From a checkpoint of a small transformer trained on Wikipedia: 10 layers, a variant of Muon for these matrices.
MLP neurons of a small language model. Each row is named by its layer, matrix (up: input weights) and neuron, and shows model dimensions 16-143. Each number is 500 + 40 x the weight over its row's rms, rounded and kept within 0 to 999. Numbers have three digits each.
Before each neuron's rows, "fires in" lists the words (lower case) most often at its 100 highest values on Wikipedia text that the model never trained on.

fires in: "french", "from", "front", "african", "flame", "fr"
L2.up279:480504528442452508477516452518481527531489489507476477450476497539474460547521508500489471470488461465556502526439542443440474535481463507504522441546480498467557439526467507517471462512496501545515582517518482544477485413478492527511483476547412486522482466450538513490454511455527518518493554523558443510520508508514499567503465564502536565557550547493493504454427519621562485542508

fires in: "then", "among", "along", "one", "end", "most"
L2.up336:519527571518487493498463475468492401528524565580452445539586468483483475514480395493515511491509551497517565424522523494508504526479474542455502541551536552508447482483483586437549537472499516543505486477544542484512451489503499582479503509522529389570480470502540434455518438542499576553469462511495455540534482579508478510481533537576485524485491508454409546513473534498518489523506

fires in: "the", "new"
L5.up375:504525507484492543551503546548537467497457498534504534543533529542552464469438438464505450542559496554497472509481453563516437502491411455582475442526444485452503487530549447457521509533473562516482492503520535538589514520531470523523531516406485465484546451465445524492514494445518524500520459485462520453503498493542548558487567443513406464500449484522493541509530523514482453522468

fires in: "career", "people", "century", "area", "centre", "areas"
L2.up258:490454459490494549520472549540541477467428442486544537466536551445407453453533485495484550534505497489527483527520481457494538580480459533530468493479489492566489476521509501476527476496553442523465501571499561503477464461566455462447508463513528510532537500530466459494525525508483524425494518539477494516493476530512566437546590523529542445523504468535523553526467468501548473458479

fires in: "before", "being", "began", "jinbei", "beginning"
L2.up411:487530486499523391498483501478539522593448469551552495453491544484505486460500507437456492442544463544564448479496513497571534454534542462463454497480519567456462479516492609431481471474549532482463512498508529523510488470576479489544509542530539454489489440522463460467450422481545471467470504429477569452484590442510422461508478509490478515467504511568533566498460501499488524505562

fires in: "league", "radio", "european", "europe", "supreme"
L6.up585:526484484489564469523532489568497502495481535452504580493521475479497461481519592501518544377474531511511533444424483581556431488484456515421453482503514520521538435471478526531561533510502434473468544479536537491511485512464440476451522432492555507498507479479494531464510398416445497523406574499458531579480550486519477519501505505507420517529550443542517519546469536516432453545456

fires in: "university", "team", "world", "grand"
L2.up146:435470520449485548508529523546516495486496463546543498560511486487414460492541495477484503479563519498530526469601588510446544487440474498526527454474557426480489508526538464488500512493543459492533475498553503476573485488494496584477536470549504442421529529548473469446495413544461509492506503455486503455508505512500514546494481537444433481553547463527429438597498498514490435465455

fires in: "2014", "2004", "1994", "built", "build", "2024"
L2.up457:504569504513580479527509523535451537488435450461486482449524522526501562511518511487489539483481528447526475518530443511551505509425483543484540468443611443540473484538498488511474470531487372512469483510410449511482433502421434466480555523546462540508544528503430513487501577492516479485538504475434485545480509496516595421494514467452533518467513464527459480444546581487475554520520